python train.py --d_model=192 --vocab_size=3223 --activation="tanh_gelu" --norm="layernorm" --norm_place="pre" --qk_norm=false --attn_scale=0.125 --tie_embeddings=true --optimizer="muon_variant" --lr=0.00998 --schedule="wsd" --train_tokens=303000000 --dataset="wikipedia_en"
MLP neurons of a small language model. Each row is named by its layer, matrix (up: input weights) and neuron, and shows model dimensions 0-127. Each number is 50 + 12 x the weight over its row's rms, rounded and kept within 0 to 99.
After each neuron's rows, "fires after" lists the tokens most often just before its 100 highest values on Wikipedia text that the model never trained on.

L8.up442:51 60 32 41 31 38 25 43 49 32 69 46 32 81 44 77 54 50 35 52 51 40 52 59 42 39 51 65 31 62 41 37 63 52 64 50 48 55 37 60 47 59 58 49 45 63 29 68 20 44 57 45 58 57 19 66 35 55 54 44 47 34 43 75 56 76 73 46 68 64 54 56 43 59 40 41 43 45 57 42 42 73 44 53 57 44 48 60 46 38 36 46 34 67 54 41 57 46 32 54 49 47 32 36 45 50 52 39 44 50 48 43 58 36 36 53 56 72 32 52 30 50 43 54 37 46 54 64
fires after: ".", " so", " \"", ".\n\n", " ("

L5.up545:54 40 42 45 62 59 53 45 59 50 57 50 48 38 42 55 65 38 60 62 62 47 38 39 61 42 29 35 54 69 53 54 76 53 57 75 51 69 54 49 51 38 32 61 37 63 46 40 51 57 48 68 59 35 58 45 68 60 27 73 48 45 56 40 53 69 56 37 57 24 53 33 51 40 54 36 34 53 34 51 62 59 67 65 30 70 47 43 25 53 59 66 50 53 58 63 46 49 66 52 30 52 54 58 73 59 50 34 62 53 59 52 40 42 62 48 83 45 55 54 31 61 23 41 32 49 52 27
fires after: ",", "=", " and"

L4.up638:51 64 66 27 73 50 34 42 36 69 53 40 57 21 54 61 43 36 41 68 51 61 33 46 45 52 56 37 52 35 41 66 46 47 77 23 58 41 77 49 36 50 39 37 30 51 56 67 33 43 61 54 43 50 33 32 55 39 52 69 54 17 58 49 64 47 51 43 30 52 40 57 47 48 55 53 52 49 57 54 42 40 54 57 39 66 33 53 45 49 57 39 39 36 58 49 47 47 48 67 28 30 51 46 55 61 58 46 42 42 37 59 51 29 52 46 50 70 46 60 41 41 52 30 44 65 58 59
fires after: "N", " Fl", " G", " N", " P", " v"

L8.up682:48 52 61 23 42 43 51 30 49 51 38 48 54 68 70 51 40 26 47 42 68 45 64 48 54 41 47 56 53 54 37 67 55 58 37 47 50 49 42 50 37 65 61 37 37 53 57 55 59 47 85 52 56 61 49 33 65 32 41 51 29 53 61 56 51 45 59 39 70 52 49 32 52 42 26 48 62 37 69 52 54 38 40 58 42 41 34 54 63 61 49 49 50 55 56 37 40 42 68 56 58 48 50 53 40 54 54 51 51 56 47 45 61 42 52 52 49 43 48 51 40 41 58 44 46 55 81 48
fires after: " |", " "

L5.up90:48 51 38 52 51 39 47 76 47 37 65 46 64 40 39 44 35 42 36 37 62 24 55 38 65 48 55 38 47 46 59 51 32 59 58 50 48 45 49 53 53 45 74 43 44 38 48 49 65 43 71 53 47 54 60 67 33 26 50 44 44 51 42 72 45 88 24 49 63 51 51 57 69 31 45 51 65 55 42 61 52 63 72 54 48 38 54 63 62 49 68 56 39 44 42 65 35 45 30 64 50 48 51 55 58 59 69 52 40 62 39 49 48 66 55 52 36 39 53 66 18 65 29 56 55 51 32 31
fires after: " (", "2", "1", "3"

L5.up638:53 46 25 68 55 42 44 54 37 64 67 40 40 51 49 59 65 59 56 29 33 63 55 56 41 32 53 62 50 40 49 48 51 60 32 64 51 53 38 35 41 62 70 38 70 38 43 34 50 33 40 49 53 57 62 63 46 41 65 54 57 55 37 37 51 45 24 38 36 52 59 57 61 70 59 25 61 36 54 48 49 35 48 51 42 47 45 59 58 45 27 51 51 65 58 62 52 45 33 34 54 55 74 51 32 43 48 49 38 44 48 47 56 41 52 52 56 56 38 51 21 72 55 76 32 69 38 56
fires after: " c", " s", " t", " m", " T"

L6.up660:60 62 44 55 51 55 33 64 50 78 58 40 19 50 64 51 49 41 30 51 46 45 68 60 60 50 35 41 40 48 63 28 30 65 44 55 56 41 41 56 43 77 55 46 55 62 62 42 42 49 42 72 30 36 48 51 70 67 64 51 48 41 43 59 77 50 27 59 55 48 44 54 61 42 47 55 27 43 41 42 51 65 31 38 54 51 43 71 60 76 22 58 52 55 72 45 72 40 49 60 49 31 58 58 36 53 37 43 63 49 48 46 40 65 61 48 53 50 53 38 57 57 49 52 37 58 37 68
fires after: " c", " C", " F", " l", " f", "C"

L4.up571:54 41 21 54 60 50 72 83 42 54 62 49 55 74 33 39 57 57 55 38 38 44 42 53 58 26 44 75 44 56 52 38 53 34 60 68 43 71 73 36 56 34 48 55 36 41 55 47 59 43 48 63 60 53 37 52 49 60 52 50 50 63 61 39 30 43 52 43 47 53 44 33 34 43 39 49 41 66 55 27 69 55 72 57 36 47 41 41 39 69 62 52 53 48 33 53 35 45 37 42 48 65 53 48 59 53 47 43 58 38 55 55 64 52 64 58 52 38 33 63 57 57 49 58 22 54 29 49
fires after: " (", " known", "=="

L4.up697:54 55 42 51 36 43 53 49 44 35 47 60 54 57 37 50 49 44 49 41 53 45 59 53 63 40 36 48 17 51 61 45 54 68 47 55 83 49 60 34 81 47 60 46 49 55 63 62 67 58 58 70 47 29 42 70 48 56 37 48 51 39 56 58 38 57 46 37 47 19 25 57 51 24 61 43 36 52 56 53 74 52 56 44 26 50 57 52 65 41 60 61 38 55 38 39 54 52 47 51 61 60 60 68 53 36 78 44 62 60 55 50 55 58 45 62 62 57 55 62 43 51 32 46 42 51 26 33
fires after: " (", "B", "N"

L9.up748:58 58 42 55 49 45 52 52 50 56 42 38 65 44 45 42 48 59 62 40 66 61 67 53 37 40 42 23 31 20 64 56 34 48 50 58 68 51 44 39 51 43 35 83 42 73 38 51 59 55 56 58 45 54 39 63 52 52 38 64 51 49 54 43 63 73 29 55 38 41 45 43 35 39 36 48 38 75 61 43 47 66 56 62 77 38 46 45 75 35 43 58 45 62 43 34 54 51 49 63 58 70 77 34 32 24 50 56 62 42 49 45 48 49 51 32 37 56 62 48 68 62 39 58 43 69 55 60
fires after: ",", " |", " ", "10"

L8.up188:51 32 55 46 41 55 62 43 49 31 39 38 48 48 54 46 65 34 50 48 42 60 42 58 39 36 56 59 61 47 51 49 47 40 44 69 50 59 73 48 48 59 55 67 65 47 49 44 54 35 49 51 71 36 50 68 55 47 40 70 54 61 49 42 81 30 66 39 74 34 51 73 25 55 45 34 51 63 60 63 54 58 40 61 68 54 41 49 52 66 64 40 67 52 34 18 60 16 53 53 37 66 38 60 34 76 60 46 76 43 38 57 39 52 28 46 50 49 49 53 35 55 54 57 46 43 53 27
fires after: " ", " |", " gradu", " gr", " am", " over"

L9.up233:42 51 59 81 48 52 59 54 76 47 45 43 56 33 54 68 47 47 65 62 56 58 53 50 58 73 42 53 44 57 25 60 53 44 41 41 39 51 70 69 48 44 58 28 49 59 40 31 54 62 40 42 45 32 68 37 31 46 44 35 40 33 41 50 33 20 33 56 51 38 74 53 62 55 52 55 48 52 66 55 35 36 24 43 61 44 56 49 46 63 46 53 63 50 35 39 55 60 30 48 44 50 34 23 54 43 68 57 50 77 59 40 56 70 83 60 49 48 28 68 53 48 44 47 44 70 42 58
fires after: "19", "20", "18", " s", "ul"

L4.up301:56 46 68 54 61 54 55 34 43 67 54 31 45 69 61 56 43 43 59 45 51 48 51 68 50 41 53 63 50 67 50 35 49 57 63 68 32 36 50 57 34 25 44 63 66 65 46 55 43 52 79 67 21 35 44 47 58 58 41 38 72 31 51 40 48 38 59 63 71 45 45 54 53 33 59 49 52 53 53 46 46 45 55 51 57 67 49 62 47 38 52 48 57 62 44 65 49 21 63 62 52 44 56 21 50 51 51 48 33 45 51 55 67 61 64 40 43 48 69 29 61 74 40 52 47 52 37 62
fires after: " d", "D", " D", " dist", " sup", "S"

L8.up317:63 42 54 55 52 52 44 58 56 46 59 47 32 58 74 33 46 42 43 35 54 60 32 44 56 43 57 40 72 53 56 37 55 89 50 56 54 47 70 41 48 31 82 55 77 54 47 51 58 42 66 54 45 71 49 58 43 57 45 43 47 47 55 45 69 54 44 30 61 36 60 61 39 43 49 71 50 63 42 42 47 68 47 57 81 65 50 50 71 41 62 38 44 43 43 26 54 49 61 59 58 47 48 57 45 54 65 52 58 55 56 57 48 47 35 42 50 55 60 66 48 42 34 30 47 59 43 49
fires after: " ", " |", "2"

L5.up189:37 66 48 63 37 50 28 64 37 27 45 45 76 60 45 45 57 59 40 40 44 70 61 34 46 45 47 45 67 43 55 21 40 90 55 45 24 50 49 66 30 37 62 53 46 44 55 45 48 52 54 49 56 72 45 61 41 76 67 50 54 48 32 51 50 53 44 44 64 57 45 50 48 48 52 49 54 60 46 54 23 61 52 56 56 40 53 67 47 61 74 52 51 43 53 24 45 56 53 61 38 59 52 72 28 31 44 36 46 52 70 42 52 47 57 51 61 55 53 43 50 50 27 42 57 76 28 52
fires after: " ", ",", "10", " |"

L5.up178:22 43 24 42 37 51 57 66 69 50 43 42 24 54 61 46 43 41 31 50 61 64 62 65 39 59 39 47 54 50 59 61 29 48 40 43 43 48 37 36 40 51 59 38 33 40 63 62 72 51 55 45 54 36 65 71 37 49 43 66 60 66 46 64 47 56 48 16 45 49 41 44 60 47 53 67 70 55 30 54 41 38 53 57 53 50 69 46 46 34 59 27 31 72 32 44 50 66 56 40 52 41 42 37 63 45 45 63 49 55 60 47 53 66 41 60 55 44 46 66 53 39 64 39 65 38 57 38
fires after: " in", " K", "uke", " P", " In", " for"

L8.up517:36 51 42 41 54 54 51 47 61 35 59 61 34 50 53 69 48 42 53 63 61 40 68 68 52 59 19 46 48 45 40 56 49 51 59 28 45 52 38 65 38 60 58 65 42 61 34 45 62 52 72 52 42 61 44 23 63 75 36 54 50 44 67 62 71 38 38 43 58 53 70 52 44 47 32 55 42 78 50 51 65 53 45 57 55 66 39 60 62 47 51 57 45 52 80 54 59 77 47 41 27 63 70 29 35 35 78 47 34 42 48 57 65 37 64 54 58 39 39 59 63 30 31 48 64 44 55 48
fires after: " to", " s", " O", " j", " J", ","

L5.up543:53 47 62 63 73 47 62 56 62 51 77 30 57 46 60 50 53 55 57 53 32 29 38 55 45 57 41 41 61 46 41 38 65 43 65 69 35 44 53 49 41 55 34 45 63 39 27 28 28 47 36 37 18 53 47 61 56 50 47 24 43 46 51 38 56 49 38 51 50 69 68 16 44 66 63 62 37 68 44 62 59 58 66 43 42 53 56 37 58 57 56 21 58 40 53 48 58 25 58 50 45 50 80 51 59 41 54 55 42 71 53 78 54 70 64 49 54 58 37 53 48 68 44 41 47 67 64 32
fires after: "20", "19", "–", "18"

L5.up646:63 37 62 46 35 76 39 33 55 42 44 57 30 61 62 63 39 49 65 51 32 41 50 59 51 40 44 50 44 38 49 53 41 66 69 67 45 68 41 51 27 65 44 44 41 63 34 40 50 61 49 68 45 68 64 45 39 57 59 37 39 35 58 40 48 45 29 34 63 55 34 48 51 55 39 55 33 56 54 73 56 44 52 46 36 47 51 44 75 51 46 42 48 42 51 43 47 81 58 49 29 38 61 43 45 45 72 44 55 66 61 56 52 65 47 69 63 52 69 41 56 42 49 40 30 66 54 44
fires after: " United", ",", " Nor", " U"

L6.up433:64 47 66 22 51 52 44 37 70 77 59 49 35 65 46 60 39 35 47 52 72 37 54 37 59 37 21 31 66 59 55 62 68 31 55 65 58 65 57 35 41 53 54 43 38 54 72 55 41 41 49 47 45 52 60 70 34 42 51 43 35 63 45 73 29 67 71 62 59 51 75 45 49 70 38 48 48 37 72 40 51 44 43 43 42 49 51 49 44 51 36 47 67 49 54 41 37 55 43 50 54 50 46 44 43 55 38 52 46 44 31 36 46 45 43 40 61 54 45 34 51 49 58 38 66 42 65 46
fires after: " ", " |", "0", "1"

L6.up123:53 26 50 42 41 68 52 54 32 68 44 69 49 48 52 57 37 50 43 57 57 57 51 47 28 34 48 43 50 67 53 53 60 74 37 38 70 46 41 30 70 51 48 59 35 37 55 71 38 55 54 44 32 47 43 41 54 52 64 61 49 54 52 52 52 60 33 48 60 43 53 54 61 32 59 62 39 31 59 51 42 42 65 40 45 72 61 52 65 45 56 44 55 46 45 38 69 66 74 34 49 55 62 56 23 27 59 60 52 36 56 54 57 32 55 56 42 29 58 62 47 58 53 58 75 43 31 38
fires after: "E", "U", "SP", "B", "I", " E"

L3.up577:69 60 47 36 54 49 44 71 45 51 43 71 46 58 52 69 60 53 38 64 52 27 69 60 51 47 71 28 53 46 51 47 47 55 47 57 63 48 61 50 53 49 56 38 51 53 48 66 43 66 57 52 34 51 57 76 55 48 78 48 41 72 42 44 48 75 65 54 44 45 51 61 45 53 29 43 63 46 61 57 46 47 42 53 38 26 45 34 46 56 44 53 52 43 56 23 40 60 30 51 59 45 60 42 36 54 36 29 31 70 49 49 60 42 56 41 77 51 55 27 30 60 57 40 46 47 55 57
fires after: " ", "0", " |", " |\n", "8"

L9.up335:59 40 45 52 41 51 64 58 37 58 65 24 69 59 70 46 36 65 50 50 31 49 69 52 62 37 77 53 57 42 41 61 58 36 45 41 33 60 38 54 51 51 58 56 40 17 45 34 37 42 23 38 54 40 32 63 61 20 29 47 63 52 61 71 48 50 23 52 38 47 52 48 40 54 49 52 44 57 62 45 54 59 56 49 48 60 41 43 60 30 36 58 41 57 38 80 47 38 65 41 53 35 59 47 44 38 50 32 54 71 28 43 61 25 53 56 48 51 63 36 47 52 60 28 45 69 54 67
fires after: "born", "19", ",", "18", " Bar", "."

L10.up512:55 54 49 52 46 44 54 45 40 45 36 44 61 46 50 58 69 73 54 36 44 67 33 62 58 56 57 35 77 28 48 25 36 47 50 51 22 32 42 29 59 52 42 46 33 17 70 38 58 57 60 59 55 41 36 51 37 36 54 61 70 52 47 61 41 64 43 70 37 39 42 38 41 52 66 46 85 48 66 55 43 50 43 66 37 58 45 55 54 53 51 37 53 62 48 55 35 77 37 31 37 47 70 68 63 60 57 35 46 44 34 63 57 59 36 28 54 52 70 18 44 43 55 37 46 47 70 57
fires after: "-", ".", ",", " mid", "|"

L4.up257:66 59 63 42 64 49 68 73 40 54 61 48 52 32 64 51 34 41 60 34 42 45 48 57 38 50 42 51 65 49 50 67 69 51 48 53 42 38 40 59 37 58 56 55 33 55 38 56 47 37 35 67 59 18 46 41 32 50 34 70 49 38 62 56 40 56 51 40 57 64 46 45 48 54 31 56 36 50 33 50 31 42 74 51 22 37 63 62 52 38 40 74 62 23 50 51 64 62 55 80 63 35 49 43 33 41 43 53 51 52 38 66 62 44 60 66 73 57 55 55 62 62 75 43 53 58 43 45
fires after: " p", " G", " g", " o", " P", "P"

L4.up288:62 66 48 46 58 58 34 33 54 54 45 69 31 50 65 46 56 42 42 57 52 59 46 31 25 43 35 64 78 43 66 32 61 47 45 42 60 52 54 66 39 62 46 48 31 28 32 63 47 46 44 40 45 74 55 37 54 31 56 50 73 43 66 59 54 28 72 37 31 48 40 39 43 52 61 79 41 51 45 61 39 50 45 40 60 54 60 35 55 34 60 30 49 55 57 48 44 46 66 59 48 59 62 55 60 36 49 53 52 55 35 52 48 41 58 55 49 68 49 58 54 42 64 44 35 29 39 53
fires after: "SP", "U", "N", "A", "T", "S"

L5.up647:84 66 53 61 48 49 48 52 40 60 55 44 46 41 53 79 81 28 33 56 48 41 74 74 43 66 65 35 62 42 51 49 39 54 28 48 59 48 36 39 58 46 52 49 45 39 52 51 59 36 48 48 48 40 31 41 32 59 49 57 59 45 48 37 36 49 42 57 59 50 65 62 57 52 50 46 44 56 56 44 30 70 33 37 54 57 60 38 49 58 27 51 41 61 55 65 33 49 54 87 49 50 69 38 43 51 54 55 33 38 32 49 51 40 60 49 69 56 32 42 44 61 43 66 28 41 59 60
fires after: " r", " c", " rec", " W", " m", " C"

L6.up482:33 55 36 60 37 77 41 39 51 34 33 35 47 48 38 35 49 52 65 31 33 60 59 44 57 58 45 62 44 61 31 60 61 30 59 54 54 42 61 44 52 69 55 72 62 57 38 33 49 51 49 51 25 61 58 54 30 36 67 43 50 39 66 73 30 52 43 44 52 47 37 68 65 41 52 29 46 45 43 43 28 58 59 43 58 56 44 58 54 43 33 57 54 63 45 52 31 44 53 49 50 72 52 47 66 44 42 42 64 45 34 39 50 69 48 62 66 61 77 48 50 63 50 69 27 45 37 37
fires after: ".", "D", " Wh"

L5.up607:62 46 69 60 71 37 52 59 65 36 50 44 37 59 55 61 34 31 39 60 44 46 52 35 50 68 61 44 40 58 47 71 46 47 61 46 51 52 60 41 49 53 31 37 43 41 51 36 32 47 43 68 44 71 63 55 25 50 49 38 28 31 54 44 57 51 27 68 62 64 74 41 39 53 62 55 29 61 75 47 43 62 53 48 64 35 42 45 58 60 35 50 65 52 64 65 58 53 48 52 34 31 54 53 68 60 29 34 63 64 66 57 69 27 43 52 55 49 48 66 57 65 54 55 67 37 44 49
fires after: " the", " ", "19", "20", " The"

L10.up220:89 64 52 44 50 50 54 42 46 46 44 37 55 54 60 53 60 53 29 15 60 49 37 60 17 39 60 41 69 44 33 53 42 58 53 46 62 55 41 53 71 44 50 59 70 48 59 46 50 40 50 67 46 51 52 43 39 46 40 67 49 65 43 42 82 45 55 52 74 52 46 38 37 69 51 40 51 43 67 56 50 60 44 36 35 85 58 57 58 51 49 51 66 49 42 52 55 52 43 49 49 62 36 42 58 67 52 60 54 34 34 53 43 45 54 69 48 60 59 43 46 39 50 65 36 50 49 71
fires after: " S", " C", " P", " Sc", " D", " c"

L3.up493:42 65 56 40 61 39 49 51 62 52 47 45 48 59 64 49 50 43 53 35 52 34 64 37 45 49 59 44 30 35 37 56 34 62 59 40 51 41 68 62 35 40 44 59 60 62 48 53 76 43 62 23 61 55 38 40 62 31 55 49 42 60 60 53 56 47 59 39 42 67 55 65 40 40 38 21 53 41 44 47 39 59 44 20 47 37 48 81 52 69 42 63 37 47 76 44 62 49 56 48 58 57 64 45 46 58 52 57 56 55 56 49 60 58 45 62 50 40 40 49 39 36 67 46 39 54 45 48
fires after: ".\n\n", " |\n\n", "\n\n", " A"

L8.up743:36 80 41 59 43 39 59 56 35 39 52 45 23 43 42 28 48 50 53 57 64 52 39 64 53 55 45 58 34 32 55 48 34 46 31 44 51 49 50 36 37 44 49 45 51 44 51 48 47 48 86 56 62 53 64 51 33 68 42 65 64 41 67 37 37 52 31 49 45 42 29 55 71 54 44 43 52 65 61 51 37 42 45 40 48 48 57 63 57 42 34 38 34 59 45 43 59 55 59 49 50 69 62 31 37 28 53 42 58 31 36 62 60 53 85 61 33 55 59 71 50 47 60 58 56 44 47 44
fires after: ",", " of", " in"

L8.up322:67 30 53 35 45 38 55 61 32 52 44 54 49 66 35 59 45 43 54 57 32 44 63 51 49 44 33 47 54 55 47 50 58 53 55 52 45 52 40 33 53 64 34 38 56 61 76 32 62 45 35 39 41 44 65 59 54 35 31 47 64 52 76 37 32 43 41 42 64 43 48 65 41 50 57 46 76 56 22 57 27 43 31 36 49 40 59 46 29 57 54 64 55 59 71 36 56 37 34 60 50 32 53 38 42 58 64 62 62 47 46 42 75 33 39 50 36 51 56 51 53 65 60 39 40 48 51 64
fires after: " |", "ed", " F", "u", "alt", "und"

L4.up130:48 81 47 43 36 56 71 52 36 40 29 48 46 46 65 51 34 34 45 56 40 35 63 57 55 53 56 52 44 44 48 56 58 58 51 44 62 43 58 57 50 59 60 63 44 39 59 31 53 43 36 45 59 41 34 68 78 39 47 79 46 45 53 30 40 51 46 64 49 45 53 41 79 42 42 43 39 47 45 38 51 32 66 63 50 23 54 67 71 62 54 55 77 45 55 56 32 31 41 46 70 46 58 35 50 47 44 31 37 56 42 45 64 35 48 72 57 44 46 50 48 40 76 58 15 65 37 54
fires after: " p", " P", " f", " l", " (", " M"

L10.up99:46 62 39 35 62 49 49 80 41 65 41 36 55 50 75 40 66 24 40 67 49 44 72 69 50 31 55 45 52 65 41 50 43 53 49 50 61 59 53 34 46 66 45 27 62 54 57 62 63 68 59 40 58 43 42 54 57 55 40 34 53 27 52 50 78 38 63 58 52 60 24 47 24 52 67 38 71 44 39 64 40 50 44 67 64 32 54 40 71 58 46 59 33 47 55 38 39 49 33 60 29 48 56 47 62 41 55 61 52 42 45 44 60 31 48 41 40 44 55 46 55 43 51 40 66 61 44 87
fires after: " F", " one", " m", " M", "R", "ed"

L5.up451:51 49 41 50 56 48 61 32 62 59 44 49 53 52 70 47 63 47 83 46 45 54 45 64 47 55 62 47 33 37 40 45 57 63 70 42 62 58 50 33 70 56 37 67 70 43 45 41 29 19 54 38 50 53 36 42 31 48 55 42 40 59 63 73 58 62 57 41 71 62 56 47 44 37 61 51 57 58 42 46 61 38 35 30 34 43 25 75 68 53 63 74 36 42 50 56 64 47 61 48 53 39 49 54 54 41 59 64 65 51 49 51 68 33 54 61 35 51 46 62 33 50 59 36 17 25 43 62
fires after: ".\n\n", " |\n\n", "==\n\n", "==\n", "\n\n"

L5.up143:70 43 45 54 51 66 64 31 76 62 42 55 43 28 59 54 44 55 55 65 28 48 68 46 40 45 49 81 50 45 62 61 55 72 64 63 48 70 35 67 43 52 43 52 48 34 22 51 26 66 42 36 73 70 52 66 53 46 59 58 37 61 58 42 53 57 47 57 37 55 42 34 54 42 39 78 50 45 34 48 32 28 59 51 55 78 46 47 34 37 65 35 31 46 54 32 57 55 62 49 23 27 50 47 56 67 53 58 25 46 53 40 57 39 60 65 49 52 50 55 42 53 55 43 42 51 55 47
fires after: " U", "U", "O", "A", "I", "F"

L4.up175:52 55 64 41 43 43 48 54 47 48 55 41 63 30 67 68 41 58 47 28 69 45 70 54 63 38 55 34 22 47 51 38 53 56 38 47 36 67 53 67 56 34 41 49 66 24 42 26 46 28 54 37 33 44 55 53 42 25 49 33 71 42 48 69 43 36 52 49 52 50 24 67 49 52 69 47 38 59 58 50 52 35 53 47 42 71 58 50 35 70 54 47 62 53 51 49 41 30 58 47 65 61 78 38 33 36 45 28 45 47 35 52 86 59 70 59 61 30 66 36 46 49 46 58 56 58 62 68
fires after: " d", " D", " b", " dist", " ad", " k"

L4.up399:38 64 46 52 55 66 60 37 37 66 37 51 43 57 55 56 24 57 45 54 53 26 46 50 62 46 58 57 43 33 89 66 60 55 33 46 74 59 46 51 30 41 46 42 59 49 46 64 42 56 68 50 41 39 54 38 83 57 40 42 40 40 55 52 67 35 21 41 35 42 49 47 49 39 48 41 64 58 61 44 34 38 49 60 24 45 55 62 45 47 59 44 49 61 53 53 37 46 57 49 41 38 72 50 44 33 65 39 56 52 35 36 50 44 45 61 65 54 50 38 35 40 51 32 42 56 42 58
fires after: " N", "N", " M", "M", "i", "-"

L3.up702:47 68 56 37 67 40 54 43 64 54 48 45 65 73 47 75 47 75 57 65 47 54 50 67 32 39 57 42 54 55 29 69 52 51 56 53 75 55 33 41 49 49 40 41 59 32 48 54 46 20 57 50 58 46 42 43 53 61 66 40 35 54 53 47 30 82 58 38 53 52 55 50 12 37 48 74 10 70 49 61 52 48 43 53 59 64 37 47 42 46 59 48 68 47 36 56 56 39 57 51 39 56 53 55 67 62 55 42 49 56 59 71 49 39 64 46 48 69 60 46 67 36 48 52 46 36 51 47
fires after: ".\n\n", "\n\n", " |\n\n", "'s"

L8.up13:55 46 44 55 52 44 52 54 53 53 84 37 32 41 56 62 54 46 62 53 46 45 45 33 54 32 28 49 46 50 56 33 53 49 61 66 62 33 62 50 63 71 52 74 63 72 58 52 30 37 47 40 49 46 44 42 57 68 58 47 64 51 32 38 50 44 54 26 57 42 40 36 55 50 59 52 59 57 52 24 52 57 60 67 45 50 62 50 38 42 45 56 28 55 63 51 40 33 58 42 42 52 63 35 79 54 58 59 74 45 80 37 43 33 42 60 62 49 43 44 37 44 42 60 42 37 47 54
fires after: ",", " but"

L5.up552:46 32 53 52 37 59 57 30 52 43 66 51 49 41 48 63 40 62 58 49 58 54 47 55 58 48 43 59 59 43 62 41 37 42 67 34 41 48 55 53 54 53 49 70 52 65 57 43 53 37 61 51 66 34 45 41 36 40 63 55 40 39 47 47 45 59 43 37 52 65 36 46 30 35 63 42 53 36 40 44 49 48 65 51 39 46 46 58 38 30 54 61 27 51 64 52 28 31 73 53 69 67 67 46 55 55 48 34 48 50 63 60 61 61 42 66 76 53 84 46 55 39 37 49 40 47 48 45
fires after: ",", ".", " However"

L6.up310:56 47 45 55 46 56 40 50 45 46 33 58 52 63 57 42 39 36 41 44 36 67 52 48 40 24 46 55 59 25 54 71 49 55 35 46 43 62 68 71 52 45 63 60 50 66 37 48 51 32 56 39 57 66 50 66 34 35 51 50 46 40 37 60 50 52 45 49 49 54 49 54 54 43 70 62 26 42 39 67 66 38 61 42 51 50 48 65 55 60 30 53 47 50 78 64 43 63 44 55 43 47 31 41 49 65 43 54 44 40 28 77 56 15 51 36 62 58 53 43 73 46 58 65 46 35 62 64
fires after: ",", ".", " who", "%"

L10.up578:70 47 34 53 61 52 65 69 66 36 53 47 36 65 46 45 31 54 54 44 49 48 29 53 59 57 56 64 60 50 50 77 48 62 60 34 58 17 55 52 42 16 52 60 52 24 65 59 36 54 56 45 55 59 62 48 35 63 53 24 37 69 68 64 44 67 61 50 52 36 52 76 44 38 51 43 43 61 44 27 58 47 56 34 46 30 42 56 61 43 57 47 67 52 56 59 52 48 46 48 53 46 49 60 35 56 59 55 60 65 57 27 73 33 61 41 35 60 78 71 60 62 35 26 39 54 52 43
fires after: " ", " the", " in", ":", " Released"

L10.up60:54 36 61 53 51 57 61 50 36 37 62 52 43 48 57 46 60 52 48 39 22 37 55 59 70 37 58 50 46 72 23 43 60 37 88 43 59 36 32 49 57 55 47 56 31 52 58 24 56 51 31 51 59 52 57 43 33 41 65 45 70 49 54 53 62 58 44 45 49 70 19 61 43 78 72 55 40 55 48 27 41 61 65 55 53 66 42 36 44 37 42 47 39 59 69 49 35 38 55 44 61 42 51 54 62 60 52 59 51 53 64 47 49 56 48 41 56 48 70 43 61 48 55 76 50 44 35 60
fires after: ",", ".", " ==\n"

L5.up154:70 50 45 48 40 53 24 18 37 32 55 56 50 55 56 69 51 45 45 61 59 39 64 53 42 40 46 56 57 36 63 80 44 53 47 42 38 52 57 41 60 48 41 42 45 78 54 39 35 65 43 41 71 65 31 39 42 63 45 51 63 46 40 48 42 51 50 23 29 40 52 44 56 54 33 50 51 64 62 57 31 54 28 29 35 52 39 52 69 51 77 60 32 65 51 53 58 56 46 54 22 63 47 51 47 47 63 32 43 48 32 40 67 41 47 50 58 71 60 48 85 46 55 63 44 43 49 62
fires after: ",", " when", "."

L10.up353:51 64 45 49 63 44 73 57 55 45 34 47 51 50 71 73 61 43 46 40 51 55 60 44 61 34 52 16 49 42 62 53 59 79 61 45 52 56 37 48 38 56 68 46 49 51 64 34 62 51 60 56 44 70 33 60 56 79 49 34 56 61 26 52 43 57 43 35 48 52 41 59 36 46 42 57 55 50 57 50 40 48 46 36 70 54 52 55 91 41 48 38 56 55 37 29 55 37 77 38 50 40 48 35 63 39 46 48 35 53 28 49 42 39 60 19 44 52 30 46 55 50 62 49 57 54 56 57
fires after: " ", "20", "19", " April"